Part of a small language model's weights.
Size: 21 layers, width 256, 4 heads of 64 (2 for keys and values), MLP 1024 SiLU, vocabulary 2659, 16.5M parameters.
Training: 1103M tokens, 8475 steps.
MLP neurons of a small language model. Each row is named by its layer, matrix (up: input weights) and neuron, and shows model dimensions 0-95. Each number is 50 + 15 x the weight over its row's rms, rounded and kept within 0 to 99.
Before each neuron's rows, "fires in" lists the words (lower case) most often at its 100 highest values on Wikipedia text that the model never trained on. A number after a token or word is its count.

fires in: "as" 40, "instead" 5, "decided" 5
L8.up946:61 34 77 40 33 55 39 50 72 71 59 84 63 35 42 45 64 51 51 64 65 58 54 43 37 62 54 94 53 39 36 25 54 43 66 33 50 45 32 62 43 26 56 35 16 38 85 57 54 46 65 29 60 52 56 43 55 56 66 66 54 59 33 44 44 75 64 65 54 26 37 48 37 54 14 52 17 37 56 51 65 33 68 09 33 69 69 50 56 31 45 43 76 80 50 69

fires in: "april" 21, "january" 9, "march" 9, "february" 5, "adapted" 4, "reserve" 4
L8.up418:60 55 68 38 37 59 62 32 41 47 69 75 56 61 43 58 65 33 65 59 36 41 66 34 61 52 74 44 72 51 03 44 22 34 39 61 72 55 19 66 67 35 24 51 70 45 40 92 24 77 33 40 22 32 51 51 50 15 55 45 05 65 44 62 25 38 34 90 20 54 56 72 60 50 49 42 49 40 47 53 54 67 58 54 56 37 45 59 43 55 54 48 99 60 28 35

fires in: "son" 16, "remained" 10, "performance" 10, "home" 9, "per" 7, "performances" 6
L3.up610:31 41 57 55 49 51 51 42 22 79 62 42 65 52 31 48 27 58 30 60 64 39 45 43 47 45 67 54 45 48 77 47 60 42 39 75 36 42 59 64 29 69 49 57 27 59 70 41 36 33 51 57 33 34 52 52 31 72 41 53 32 63 49 45 51 44 57 45 54 49 44 24 31 61 25 60 38 39 54 56 53 29 56 35 57 25 56 58 58 54 40 58 38 54 04 55

fires in: "have" 18, "has" 8, "also" 7, "one" 6, "these" 6, "had" 6
L10.up534:20 52 59 39 69 35 20 77 37 62 42 23 73 53 08 37 75 57 62 73 51 28 45 60 53 36 34 32 00 50 52 70 64 50 44 36 63 58 36 33 46 48 67 65 58 35 54 60 83 46 41 56 57 50 50 50 47 53 33 39 68 61 47 41 50 27 28 51 42 36 47 56 38 47 35 57 49 77 49 42 28 46 26 55 66 33 70 61 59 53 31 38 46 41 57 64

fires in: "all" 32, "future" 7, "allow" 5, "luther" 5, "minutes" 5, "rus" 5
L3.up514:56 70 79 52 59 44 74 50 54 62 54 36 54 83 63 57 09 61 61 47 71 42 22 60 77 49 20 32 42 60 29 61 59 40 70 39 64 36 49 69 59 64 31 63 33 18 34 17 79 49 29 45 65 70 54 47 58 43 64 46 46 79 47 53 52 60 44 20 57 28 75 38 43 44 75 46 59 38 53 15 42 58 77 50 62 62 71 84 66 40 58 44 49 46 42 77

fires in: "may" 28, "april" 15, "january" 8, "at" 6
L8.up839:59 34 58 26 49 37 38 58 87 40 41 59 56 45 54 62 51 33 27 57 67 50 68 57 28 67 28 78 52 47 52 69 39 55 50 29 52 72 91 60 44 15 53 46 48 32 55 53 49 58 49 72 58 79 54 74 59 42 58 42 51 62 39 76 46 39 63 54 78 86 62 48 63 43 42 78 56 48 57 38 78 38 39 63 33 54 50 27 22 39 21 62 46 68 28 57

fires in: "one" 24, "two" 13, "few" 7, "four" 5, "contract" 5
L10.up139:64 54 90 52 53 46 38 72 36 58 47 72 48 62 51 49 58 48 79 54 36 55 33 60 47 51 37 46 53 43 29 47 51 23 68 78 65 55 46 45 49 35 57 58 84 28 39 73 38 67 64 55 23 70 51 55 33 65 43 60 83 50 42 48 64 36 33 66 45 37 26 46 55 68 19 52 66 46 53 23 36 48 17 50 58 27 48 40 76 47 52 50 39 43 52 57

fires in: "a" 28, "lead" 7, "leaders" 7, "according" 7, "leader" 6, "such" 6
L4.up175:51 48 61 42 64 60 46 67 26 69 55 41 39 80 26 24 53 46 36 51 75 55 52 35 54 54 27 65 33 57 39 36 28 49 73 41 50 65 58 35 52 46 16 56 47 58 46 10 63 51 69 66 77 19 47 77 72 66 22 68 54 29 67 45 70 54 51 53 41 54 59 36 65 48 64 22 49 34 72 49 08 33 39 38 70 15 41 54 49 49 57 66 49 51 35 72

fires in: "more" 33, "average" 8, "government" 6, "career" 5, "tributary" 4
L3.up1010:40 59 29 48 32 65 66 50 35 84 47 73 74 40 75 66 28 48 84 34 77 63 30 70 66 57 54 54 76 49 69 53 69 51 39 44 44 73 52 51 68 46 58 33 43 28 54 75 28 50 54 60 72 47 52 55 53 38 34 50 51 54 71 80 42 66 27 50 73 05 54 41 45 49 48 56 40 32 52 49 48 51 72 49 69 70 57 40 55 30 81 18 55 42 57 45

fires in: "according" 12, "by" 12, "with" 8, "when" 7, "as" 7, "at" 5
L8.up320:45 55 66 51 66 47 54 48 35 61 45 63 63 67 29 70 48 24 48 40 73 35 72 53 56 51 39 84 41 39 28 54 50 38 57 60 46 72 72 57 85 53 55 51 28 17 49 64 17 47 55 44 30 79 56 73 63 41 59 47 33 60 38 46 61 77 53 50 59 49 30 37 72 27 56 57 22 49 49 42 65 07 61 33 48 37 59 53 56 25 53 52 33 85 63 67

fires in: "all" 29, "higher" 9, "brigade" 6, "highest" 5, "allow" 5
L5.up676:54 51 70 24 72 30 72 61 99 68 81 68 65 45 62 37 35 59 50 51 74 48 22 42 82 32 39 56 59 51 52 24 60 50 57 42 53 66 53 57 35 33 49 29 72 29 47 67 38 57 62 35 26 36 50 44 57 53 42 56 33 62 55 48 41 63 32 49 45 17 29 42 33 47 18 74 48 70 44 31 40 61 40 49 47 30 58 22 79 51 47 56 37 45 57 56

fires in: "most" 13, "all" 13, "by" 10, "best" 9, "some" 5
L8.up37:47 46 68 29 75 56 59 41 62 50 43 16 37 99 38 41 49 55 39 67 54 21 37 60 69 55 35 41 64 45 38 49 53 70 40 50 39 38 74 22 48 59 67 45 57 50 49 57 45 40 59 63 70 59 51 79 59 37 43 35 49 46 22 54 37 58 17 44 52 57 91 65 71 61 34 46 42 53 42 42 68 48 55 46 47 50 32 50 53 57 47 53 41 31 66 83

fires in: "country" 19, "no" 16, "child" 10, "win" 8, "ceremony" 7, "becomes" 4
L4.up474:45 47 48 42 73 78 53 38 14 69 53 48 74 25 36 53 48 71 65 69 45 56 50 39 46 51 28 40 49 43 50 55 57 34 67 60 89 63 70 58 56 57 53 49 52 37 85 15 52 34 64 35 35 48 48 52 65 67 35 55 50 51 04 61 68 38 51 70 41 50 44 46 55 36 59 48 22 47 52 59 40 47 48 53 70 44 24 55 26 55 56 64 50 59 61 27

fires in: "august" 12, "february" 11, "september" 10, "june" 9, "april" 5, "july" 5
L18.up146:65 46 48 60 59 48 26 35 49 37 43 31 70 40 53 44 46 41 35 29 38 53 48 60 42 85 28 39 49 53 32 47 57 42 69 44 46 49 64 47 62 88 48 55 48 63 65 66 34 30 38 56 61 42 35 72 73 73 59 34 21 71 43 60 48 53 58 39 54 60 42 74 58 25 54 38 70 56 55 58 38 48 50 37 50 65 38 50 73 40 57 29 37 29 54 74

fires in: "it" 43, "notable" 5, "tributary" 4
L8.up1003:47 35 48 43 71 58 51 37 69 56 49 58 57 23 40 51 36 59 21 46 59 76 50 61 09 38 53 61 15 61 40 80 60 82 51 54 26 65 43 37 58 49 51 36 56 36 44 09 42 58 32 72 48 57 45 26 75 31 52 57 53 52 46 45 63 22 52 43 50 73 20 55 55 61 38 66 47 62 58 44 38 33 41 62 64 29 77 66 54 78 17 45 33 40 32 46

fires in: "august" 32, "october" 23, "july" 22
L3.up186:49 48 30 56 77 55 61 39 35 31 39 63 83 56 72 54 37 16 52 30 48 61 57 40 56 52 20 67 52 45 59 49 48 44 45 57 37 67 62 39 58 44 76 35 45 79 85 54 27 15 60 49 27 22 52 60 66 55 81 43 40 37 42 32 42 46 50 45 32 63 74 61 27 39 25 42 27 73 30 19 66 60 48 53 65 64 55 34 46 53 48 52 44 37 66 68

fires in: "or" 28, "age" 11, "to" 10, "maritime" 7, "benito" 6, "may" 5
L8.up679:63 71 53 74 37 46 27 59 48 67 39 51 46 67 41 41 37 46 60 53 33 69 56 66 85 47 57 55 66 48 38 46 41 69 70 62 35 58 61 37 73 76 55 32 59 73 66 55 65 75 82 46 41 51 48 56 67 38 60 39 36 50 59 55 49 44 59 38 44 41 39 69 53 63 54 45 57 25 63 41 40 80 60 45 58 50 60 37 74 38 29 58 18 30 45 24

fires in: "he" 17, "she" 15, "work" 13, "works" 9, "worked" 8
L10.up441:42 49 74 36 63 35 25 34 27 61 44 58 56 71 60 70 38 51 72 73 37 49 40 67 53 40 15 14 55 53 60 47 51 41 76 71 53 55 36 80 86 33 67 66 75 42 86 53 40 56 73 81 82 26 48 30 41 35 53 53 59 42 57 49 54 55 56 24 31 56 44 32 20 71 71 50 43 46 47 65 54 48 50 40 43 57 48 60 85 41 26 24 57 39 48 69

fires in: "she" 45, "life" 13, "statistics" 8, "at" 5
L10.up723:32 37 53 37 59 60 84 23 68 52 39 41 75 39 47 66 54 58 42 43 41 52 58 72 28 60 47 28 72 60 44 39 65 28 72 36 29 26 55 62 53 92 42 40 51 47 66 59 44 58 55 51 63 36 44 59 53 55 55 54 47 57 17 71 49 44 40 32 60 55 43 56 45 53 68 65 48 26 42 64 39 65 79 44 55 80 26 58 62 81 47 29 25 36 45 41

fires in: "not" 27, "due" 14, "species" 6, "qualification" 5, "construction" 5
L4.up4:43 48 63 50 63 33 36 73 29 48 61 49 24 25 82 46 56 60 27 57 50 34 45 55 56 50 32 28 53 44 36 58 55 52 56 61 43 46 66 38 68 37 74 42 03 43 22 66 33 55 54 54 35 69 55 54 51 61 41 28 46 54 06 62 43 66 66 41 56 64 44 34 47 41 29 29 58 26 52 51 57 64 42 66 40 46 55 52 19 43 64 20 60 46 34 54

fires in: "may" 13, "them" 11, "utc" 9, "january" 8, "atl" 5, "role" 4
L8.up857:87 74 56 46 73 75 42 47 46 40 15 55 68 61 46 50 57 56 54 43 64 67 45 62 34 54 58 38 33 44 67 54 39 60 30 48 31 43 66 62 75 35 30 53 59 35 85 37 49 43 64 44 15 65 47 52 70 52 43 31 52 47 55 40 67 60 59 52 42 69 41 67 83 28 68 43 60 22 12 53 50 39 55 30 48 24 56 35 36 31 20 59 54 53 24 66

fires in: "km" 21, "most" 20, "time" 8, "cancer" 5
L3.up871:61 49 52 46 54 41 29 56 60 61 58 63 43 62 72 34 48 58 44 57 60 25 15 71 49 52 49 51 55 54 43 40 30 41 44 55 52 09 48 52 40 76 49 41 51 58 63 31 75 56 59 37 62 59 52 53 41 48 53 44 25 34 51 48 42 38 59 14 40 32 24 60 65 44 86 17 38 52 71 36 48 60 58 22 35 37 65 77 68 54 40 59 46 61 41 42

fires in: "no" 38, "given" 11, "graphs" 10, "graph" 5, "selected" 5
L3.up15:69 62 46 56 54 42 63 50 71 76 68 42 49 71 65 38 30 63 29 44 56 62 44 63 51 54 33 53 44 51 61 50 63 60 58 26 66 33 63 58 71 31 36 54 71 55 38 75 57 35 52 71 22 60 50 63 56 50 50 37 62 43 52 35 32 32 68 46 31 44 70 72 36 22 63 45 70 56 28 44 54 46 50 66 36 33 63 33 39 44 57 53 40 63 56 61

fires in: "april" 29, "november" 18, "may" 14, "as" 7, "march" 7
L8.up858:47 56 69 41 51 39 51 55 86 42 53 65 61 48 46 68 59 35 30 59 47 36 52 56 42 40 55 63 48 41 00 14 47 27 53 38 90 68 60 89 61 18 43 51 24 25 44 54 09 66 44 44 22 65 49 54 46 35 39 52 39 48 50 30 56 51 57 54 28 62 56 79 61 58 63 46 34 30 50 26 24 47 60 53 27 44 74 52 42 48 19 66 59 71 30 30

fires in: "other" 19, "age" 15, "future" 8, "peanuts" 6, "others" 5, "brother" 5
L8.up759:72 42 86 56 10 40 44 38 69 84 56 63 53 65 32 28 59 42 13 66 32 37 60 79 58 53 49 38 51 49 61 41 46 34 43 40 69 28 33 56 51 48 25 53 55 58 33 53 52 65 71 46 15 54 45 62 48 64 49 49 50 99 56 27 30 55 56 62 65 57 28 45 66 66 65 73 57 51 55 51 61 43 43 24 60 77 57 49 74 68 35 25 57 56 28 26

fires in: "other" 40, "others" 10, "no" 6, "silver" 4, "978" 4
L8.up515:29 34 56 46 49 28 55 46 73 76 44 28 83 59 55 53 60 22 49 53 20 43 40 29 43 55 27 46 74 58 51 30 55 39 40 54 54 12 57 43 50 55 31 50 74 85 16 43 70 73 61 57 41 62 54 58 45 64 49 42 46 50 66 38 36 62 54 34 73 46 19 55 49 41 69 79 49 62 70 40 36 55 32 50 42 85 47 56 74 65 48 35 40 46 43 62

fires in: "such" 35, "between" 12, "known" 9, "alfonso" 4
L9.up482:50 51 26 53 67 28 51 42 72 58 48 46 38 14 65 51 24 57 25 29 19 43 45 46 43 42 49 35 48 42 78 81 50 46 42 50 37 50 63 28 34 62 47 51 47 53 62 71 63 10 78 65 53 55 53 52 72 86 44 87 41 72 32 41 59 54 61 41 61 57 35 38 68 57 57 52 37 53 35 46 41 54 42 37 58 53 73 42 67 58 65 46 54 70 66 57

fires in: "county" 23, "total" 15, "country" 10, "state" 9, "december" 9, "high" 5
L8.up301:58 57 52 47 57 78 78 66 58 37 34 32 44 23 33 42 55 18 29 36 31 54 48 67 48 39 27 73 23 58 81 60 48 46 53 50 37 93 65 32 49 52 34 61 54 35 37 47 40 50 61 47 65 70 48 43 58 34 61 72 48 61 54 54 74 40 64 66 56 46 43 99 46 66 40 65 57 48 67 35 20 60 53 59 63 46 65 62 52 43 41 57 22 45 52 60

fires in: "no" 33, "area" 7, "there" 5, "seasons" 5, "notre" 4
L10.up562:39 40 44 37 77 53 76 44 53 51 67 61 49 57 45 42 37 59 18 50 66 40 82 58 40 68 53 68 40 47 56 37 32 39 38 53 73 19 59 32 62 40 61 21 33 69 80 30 47 46 21 50 15 70 48 67 33 29 23 41 52 23 41 64 49 71 39 38 60 78 51 50 27 62 67 37 48 62 60 25 59 49 54 76 70 64 46 79 54 50 34 57 49 60 37 75

fires in: "all" 30, "finished" 7, "private" 6, "turnout" 4, "allowed" 4, "allow" 4
L3.up127:49 58 60 56 45 45 81 39 49 63 42 37 76 76 28 56 37 52 69 56 99 52 50 58 36 40 35 46 55 31 87 48 37 37 43 52 61 29 81 65 53 67 29 42 67 68 46 55 33 32 56 62 47 60 48 51 23 19 42 68 23 75 50 32 46 52 66 61 42 36 65 35 57 29 31 39 63 44 58 31 56 53 49 43 67 50 73 57 54 56 56 26 36 54 74 47

fires in: "same" 27, "per" 8, "bronze" 7, "performance" 5, "performances" 5, "percent" 4
L3.up945:28 32 48 41 50 35 79 43 00 62 57 47 38 36 75 11 30 36 24 54 47 38 45 38 65 54 67 52 52 59 45 68 66 80 55 66 65 55 39 53 43 35 49 39 34 47 46 82 44 40 40 45 58 36 56 66 53 44 55 84 56 25 14 41 46 55 54 38 59 30 30 48 56 20 63 64 48 44 50 55 25 31 46 45 21 42 63 35 61 73 53 59 46 31 45 43

fires in: "a" 35, "according" 7, "azerbaijani" 6, "atl" 4
L4.up830:49 56 52 46 71 65 36 52 42 45 73 34 60 44 66 31 65 75 77 26 78 21 50 60 46 56 26 46 31 63 40 75 37 64 44 49 55 29 51 44 43 56 51 72 59 66 54 33 49 59 57 66 92 16 56 82 25 64 22 71 45 50 56 44 44 59 70 54 55 31 35 44 80 55 50 48 37 67 63 44 45 41 64 33 61 48 44 55 75 38 65 53 59 59 40 38

fires in: "during" 17, "as" 14, "at" 12, "after" 11, "following" 8, "however" 6
L8.up295:57 47 55 44 36 55 31 55 52 87 46 56 46 60 85 65 46 40 55 46 41 54 65 41 49 70 48 68 57 39 42 37 76 59 49 74 28 33 71 45 47 09 54 23 57 55 44 74 76 60 58 51 46 49 51 41 64 50 63 58 44 62 19 72 56 41 61 44 69 56 68 61 51 37 54 51 43 51 37 47 73 38 50 49 47 27 69 28 66 50 47 51 64 64 27 51

fires in: "can" 27, "one" 20, "mhatre" 6, "few" 4
L10.up642:58 45 84 56 69 34 69 53 49 54 40 71 50 69 37 56 70 76 08 72 54 45 45 47 71 55 54 50 26 52 34 68 54 40 66 54 25 49 30 40 44 38 99 66 69 36 39 54 46 27 28 42 32 38 51 48 48 52 58 44 69 39 54 38 44 58 13 41 45 61 50 52 71 75 02 65 25 78 33 56 51 37 32 46 51 22 55 49 62 56 35 39 71 32 43 29

fires in: "all" 26, "well" 25, "emerged" 4, "allow" 4, "allowed" 4, "sequences" 4
L3.up97:46 65 74 49 23 50 54 57 81 60 39 42 61 69 86 44 38 48 53 55 42 52 52 55 64 46 53 58 23 48 34 36 57 44 32 42 49 37 47 56 41 37 78 50 43 59 38 61 50 37 40 42 11 56 56 58 68 37 45 37 30 63 62 76 55 36 40 32 34 66 21 52 46 54 45 45 39 69 57 65 05 76 61 48 34 48 47 51 76 29 56 35 38 81 57 61

fires in: "no" 39, "win" 8, "sherwin" 5
L4.up518:43 45 77 55 81 47 51 34 44 66 36 67 44 79 42 76 32 75 43 55 31 81 51 37 66 50 02 61 45 55 42 50 46 51 70 39 32 51 26 76 48 65 32 31 74 52 47 34 54 42 47 32 36 48 47 58 58 49 47 63 71 60 69 44 63 50 30 23 35 40 71 61 42 30 79 52 42 47 49 42 64 29 33 49 73 74 37 40 45 59 60 43 24 39 60 22

fires in: "other" 34, "others" 8, "acquired" 7, "inspector" 4
L8.up448:63 44 43 42 67 47 56 44 45 43 69 48 74 95 58 36 67 45 32 60 13 39 50 60 60 50 30 47 61 54 49 34 57 43 38 58 48 07 51 59 55 61 29 69 81 66 71 64 65 49 67 59 44 73 41 65 61 67 52 64 36 50 55 44 58 42 25 55 65 53 25 46 52 44 71 77 65 65 73 79 53 35 25 62 46 62 47 73 27 56 79 48 60 72 52 67

fires in: "it" 81, "highest" 5
L8.up329:37 27 57 40 44 53 46 53 34 55 79 65 82 30 50 49 35 42 86 42 59 74 42 17 55 51 45 59 08 50 53 75 60 51 75 67 56 68 61 29 69 60 53 75 59 51 67 17 44 25 58 69 79 69 51 51 44 50 57 80 54 74 45 52 47 48 25 74 77 73 58 38 36 62 23 61 31 71 57 62 63 15 57 56 55 52 60 45 34 76 65 44 07 27 19 57

fires in: "county" 21, "department" 9, "state" 7, "total" 7, "party" 7, "guitarist" 5
L8.up388:49 82 57 37 62 55 48 46 38 52 38 47 43 78 48 48 55 30 57 23 26 40 58 70 63 55 49 29 43 51 65 47 56 60 71 73 55 77 43 31 69 54 36 40 32 44 42 54 33 50 81 47 42 63 46 32 56 60 27 47 64 24 68 43 73 55 53 41 48 56 50 47 42 43 50 34 40 46 44 63 33 50 88 29 60 60 80 37 76 44 27 74 42 32 50 52

fires in: "team" 44, "teams" 10, "members" 9, "group" 7, "σ" 5, "groups" 4
L3.up779:65 35 69 51 46 37 64 41 67 41 43 33 61 64 42 66 58 56 39 30 54 58 42 66 58 52 77 59 29 40 63 47 44 60 68 47 55 42 63 66 48 72 28 52 48 34 03 72 46 34 26 61 55 55 55 57 50 51 43 27 46 57 50 29 68 71 49 43 43 42 89 57 38 39 52 54 63 35 67 32 66 49 67 56 60 72 69 69 51 31 72 49 50 38 23 60

fires in: "january" 23, "november" 17, "february" 13, "april" 11, "march" 9, "october" 9
L8.up780:52 56 71 55 52 60 68 37 59 42 50 70 49 32 64 46 71 49 47 38 45 56 37 37 39 50 72 33 32 61 47 17 72 67 27 50 59 57 60 66 61 33 56 57 47 31 62 52 62 56 27 47 50 51 51 54 57 59 38 28 49 77 31 46 55 51 77 41 30 53 94 68 45 66 61 27 33 35 51 51 44 76 49 57 50 59 64 42 45 48 34 56 31 52 40 49

fires in: "students" 13, "km" 13, "student" 7, "model" 7, "study" 7, "singles" 7
L3.up721:46 55 51 36 59 57 46 50 30 48 57 65 12 61 77 56 43 64 42 43 79 62 28 26 65 47 49 53 51 43 43 56 43 54 42 63 52 27 52 57 24 30 30 84 94 61 24 72 50 61 40 63 57 55 51 46 32 51 37 58 74 47 20 64 56 42 46 63 35 61 22 53 71 53 14 87 48 69 71 50 55 62 54 38 62 89 52 36 65 61 41 45 54 70 54 63

fires in: "november" 16, "september" 13, "as" 10, "june" 9, "january" 4
L8.up183:50 68 58 48 57 93 63 45 49 39 59 37 57 54 38 51 55 45 50 55 13 71 45 61 53 25 64 62 29 47 40 51 34 73 45 52 59 47 51 89 45 39 37 49 59 16 50 57 37 60 39 50 48 49 50 45 60 37 55 28 42 53 59 46 59 49 45 17 39 43 43 67 53 68 64 26 39 33 21 16 32 74 72 45 60 73 83 34 58 40 45 68 55 49 45 20

fires in: "as" 57, "total" 7
L8.up36:53 44 58 57 65 45 44 48 82 56 49 73 67 63 49 53 55 51 42 60 76 84 63 30 51 65 60 49 55 34 18 45 49 44 36 42 23 40 68 67 37 10 43 39 31 41 41 34 64 82 53 42 45 51 53 57 64 45 41 64 36 57 44 43 41 62 51 14 53 43 45 63 46 59 62 65 43 39 47 41 48 58 57 72 46 49 75 56 64 64 41 70 46 38 60 43

fires in: "km" 11, "age" 10, "candidate" 10, "utc" 9, "relegation" 6, "wisconsin" 6
L3.up860:71 49 68 46 48 79 22 51 70 53 17 10 62 73 52 60 41 39 70 42 49 36 37 48 59 34 56 55 61 45 75 68 42 68 35 73 66 62 80 76 55 66 38 46 80 43 61 57 43 81 51 47 45 46 48 36 24 76 48 82 39 46 65 43 49 52 50 71 43 67 55 29 34 35 47 65 49 54 48 35 62 55 32 35 64 26 54 24 58 23 45 43 84 41 42 54

fires in: "canadian" 20, "isbn" 11, "world" 8, "n" 8, "usa" 5, "cast" 5
L5.up61:55 57 57 47 80 51 51 66 28 62 58 31 53 64 64 40 23 49 68 46 50 33 41 59 44 43 33 47 42 55 49 40 71 58 45 65 61 42 53 60 24 48 96 62 63 30 66 57 28 48 32 41 68 58 52 50 43 50 39 48 66 67 55 48 19 73 55 57 48 32 59 43 59 69 27 49 40 69 56 59 22 44 38 65 51 26 35 44 48 53 27 67 39 44 66 37

fires in: "million" 30, "public" 11, "utc" 9, "center" 7, "central" 6, "billion" 4
L3.up468:41 38 48 41 88 49 67 61 28 40 67 71 55 41 50 43 45 45 41 82 60 34 39 56 49 50 53 39 50 52 49 41 43 67 54 51 72 35 49 55 57 73 54 52 40 52 57 58 49 42 47 46 44 48 50 41 44 51 49 58 59 48 19 52 50 51 62 64 68 61 47 60 59 36 75 66 60 38 58 72 53 19 57 50 59 31 77 17 66 43 20 44 39 21 32 60

fires in: "county" 28, "north" 8, "city" 6, "result" 5, "over" 4, "top" 4
L8.up806:44 67 53 76 45 45 71 13 57 47 45 43 47 83 40 66 58 43 49 48 42 41 44 45 43 58 56 50 58 51 41 36 46 84 40 66 51 32 48 55 43 54 61 47 76 48 34 64 58 66 55 48 32 37 47 65 38 59 51 48 13 47 33 66 55 48 38 63 42 70 88 70 63 60 53 65 66 49 42 24 56 47 59 63 69 43 29 44 39 58 56 73 67 37 90 66

fires in: "served" 16, "using" 9, "known" 9, "work" 7, "worked" 6, "shown" 5
L4.up415:48 76 99 50 80 47 19 55 12 63 58 34 67 99 59 43 53 34 29 44 41 69 48 65 53 53 30 53 62 53 36 29 56 61 63 43 40 33 49 49 28 71 46 43 48 35 70 64 67 48 51 74 54 33 49 75 59 53 65 23 56 49 40 38 44 73 55 44 47 32 44 18 48 39 62 53 60 34 50 55 41 27 38 28 39 64 52 41 50 03 52 38 46 24 55 65

fires in: "or" 52, "life" 14
L8.up105:70 54 36 61 37 33 23 72 41 60 24 41 54 32 62 65 35 35 56 39 57 43 49 41 55 22 24 67 67 46 52 51 64 48 68 58 40 99 47 29 69 74 51 60 65 22 63 29 54 51 50 41 21 57 44 53 54 45 42 59 56 33 29 56 52 52 48 71 74 53 50 66 57 35 63 25 45 17 47 66 39 59 66 49 70 28 74 67 68 75 46 56 15 29 25 50

fires in: "all" 32, "allow" 5, "relationship" 5, "put" 5, "allowed" 4
L3.up504:43 43 66 44 50 44 66 59 47 65 66 25 54 53 40 68 68 74 41 51 41 59 62 63 42 44 60 91 18 49 77 62 31 48 62 28 68 55 36 78 56 53 59 75 60 47 46 41 60 67 23 79 40 66 49 40 32 51 65 52 41 49 25 51 28 39 58 55 63 63 62 49 48 67 13 55 60 52 54 29 36 56 77 79 49 62 50 55 52 37 70 21 61 70 45 72

fires in: "such" 37, "known" 8, "smaller" 4, "important" 4, "some" 4, "officer" 4
L9.up15:49 55 33 47 54 34 79 29 65 47 76 56 41 47 65 60 39 55 80 49 41 41 60 38 49 42 66 57 59 55 44 52 27 53 32 47 42 00 21 36 50 47 52 38 56 63 29 93 54 27 56 65 52 19 46 68 43 72 54 25 39 48 25 51 63 68 61 66 34 84 25 51 57 34 66 28 41 48 50 52 35 53 60 34 64 45 34 46 57 62 57 62 60 58 44 59

fires in: "running" 12, "utc" 9, "time" 8, "corporation" 8, "km" 8, "released" 8
L3.up630:44 46 67 39 58 72 35 58 46 58 31 65 43 38 68 60 54 61 82 46 45 36 30 54 64 52 50 60 50 44 27 40 48 52 56 59 44 25 59 46 77 73 33 65 40 71 45 51 46 67 60 37 78 41 48 53 55 75 51 55 59 56 79 38 63 48 42 63 58 38 37 28 77 52 57 46 78 49 65 41 44 34 67 38 51 47 54 73 85 48 38 39 85 26 44 52

fires in: "led" 16, "served" 11, "off" 8, "lead" 7, "leaders" 7, "leader" 6
L3.up217:40 21 48 40 29 61 54 59 16 70 51 31 61 84 38 40 62 50 56 45 63 22 59 61 65 67 90 41 63 45 40 69 66 42 58 65 53 45 27 52 46 54 37 45 19 31 50 65 80 60 58 62 65 70 46 69 56 56 56 19 76 48 40 47 57 47 65 51 74 21 52 41 65 47 26 56 45 53 73 54 91 64 44 47 43 59 65 37 38 51 65 65 66 57 61 60

fires in: "set" 20, "due" 14, "construction" 11, "species" 9, "constructed" 4
L4.up256:52 58 64 44 48 51 21 70 77 74 59 57 35 38 54 60 44 63 20 55 38 49 48 61 40 51 36 45 55 49 54 23 41 48 70 15 37 60 71 33 60 52 46 40 57 86 42 84 48 75 32 61 60 59 55 66 35 71 48 54 39 49 57 69 28 63 60 67 65 46 40 38 32 49 54 40 40 35 69 74 62 31 44 46 52 74 09 56 62 26 70 40 58 57 74 69

fires in: "july" 13, "september" 11, "april" 9, "march" 9, "may" 7, "future" 6
L8.up380:64 64 63 65 60 69 49 58 57 62 35 69 37 30 67 34 67 59 27 44 64 32 27 43 53 33 64 28 42 47 41 48 41 42 60 45 68 70 53 72 42 52 57 31 77 46 61 32 57 60 53 61 47 31 55 55 51 37 46 25 41 45 45 19 28 69 69 41 47 38 44 59 54 52 29 60 50 61 41 24 30 49 54 57 35 46 75 38 21 52 53 51 66 61 48 21

fires in: "km" 21, "check" 11, "utc" 9, "most" 8, "separate" 4, "model" 4
L3.up1017:66 35 25 40 38 33 07 63 74 31 54 47 57 69 44 44 65 31 41 54 40 50 40 65 39 46 53 31 30 51 55 64 40 62 33 34 39 38 53 50 28 54 34 42 73 40 47 19 46 41 58 81 87 49 52 41 49 47 78 71 37 53 56 56 59 84 46 62 46 58 47 59 60 53 38 52 48 56 84 37 71 67 44 50 50 51 42 66 49 37 37 43 27 73 71 25

fires in: "all" 32, "just" 14, "aus" 9, "allow" 5, "allowed" 4
L3.up590:66 45 80 41 55 52 76 46 56 59 51 50 41 59 49 55 37 45 08 55 54 56 53 43 39 47 44 33 32 55 37 46 56 58 64 32 66 54 52 65 50 36 64 40 63 36 54 41 71 24 31 82 30 72 52 69 47 76 73 68 65 73 67 39 37 62 54 68 45 23 45 25 32 60 43 47 50 36 51 06 43 79 43 53 70 33 65 47 58 29 21 41 22 48 30 67

fires in: "no" 40, "announced" 16, "parish" 7, "san" 6, "dec" 4
L3.up510:45 49 54 67 64 43 62 66 40 24 42 48 54 36 31 42 40 81 56 20 54 60 52 54 50 47 30 50 56 54 59 53 51 43 54 41 48 32 44 37 20 49 39 53 42 39 69 36 51 29 42 23 45 29 50 66 52 29 60 50 16 42 86 54 72 46 44 30 52 37 66 76 64 29 42 66 42 52 33 16 50 51 82 37 50 64 60 69 49 59 65 38 21 32 49 58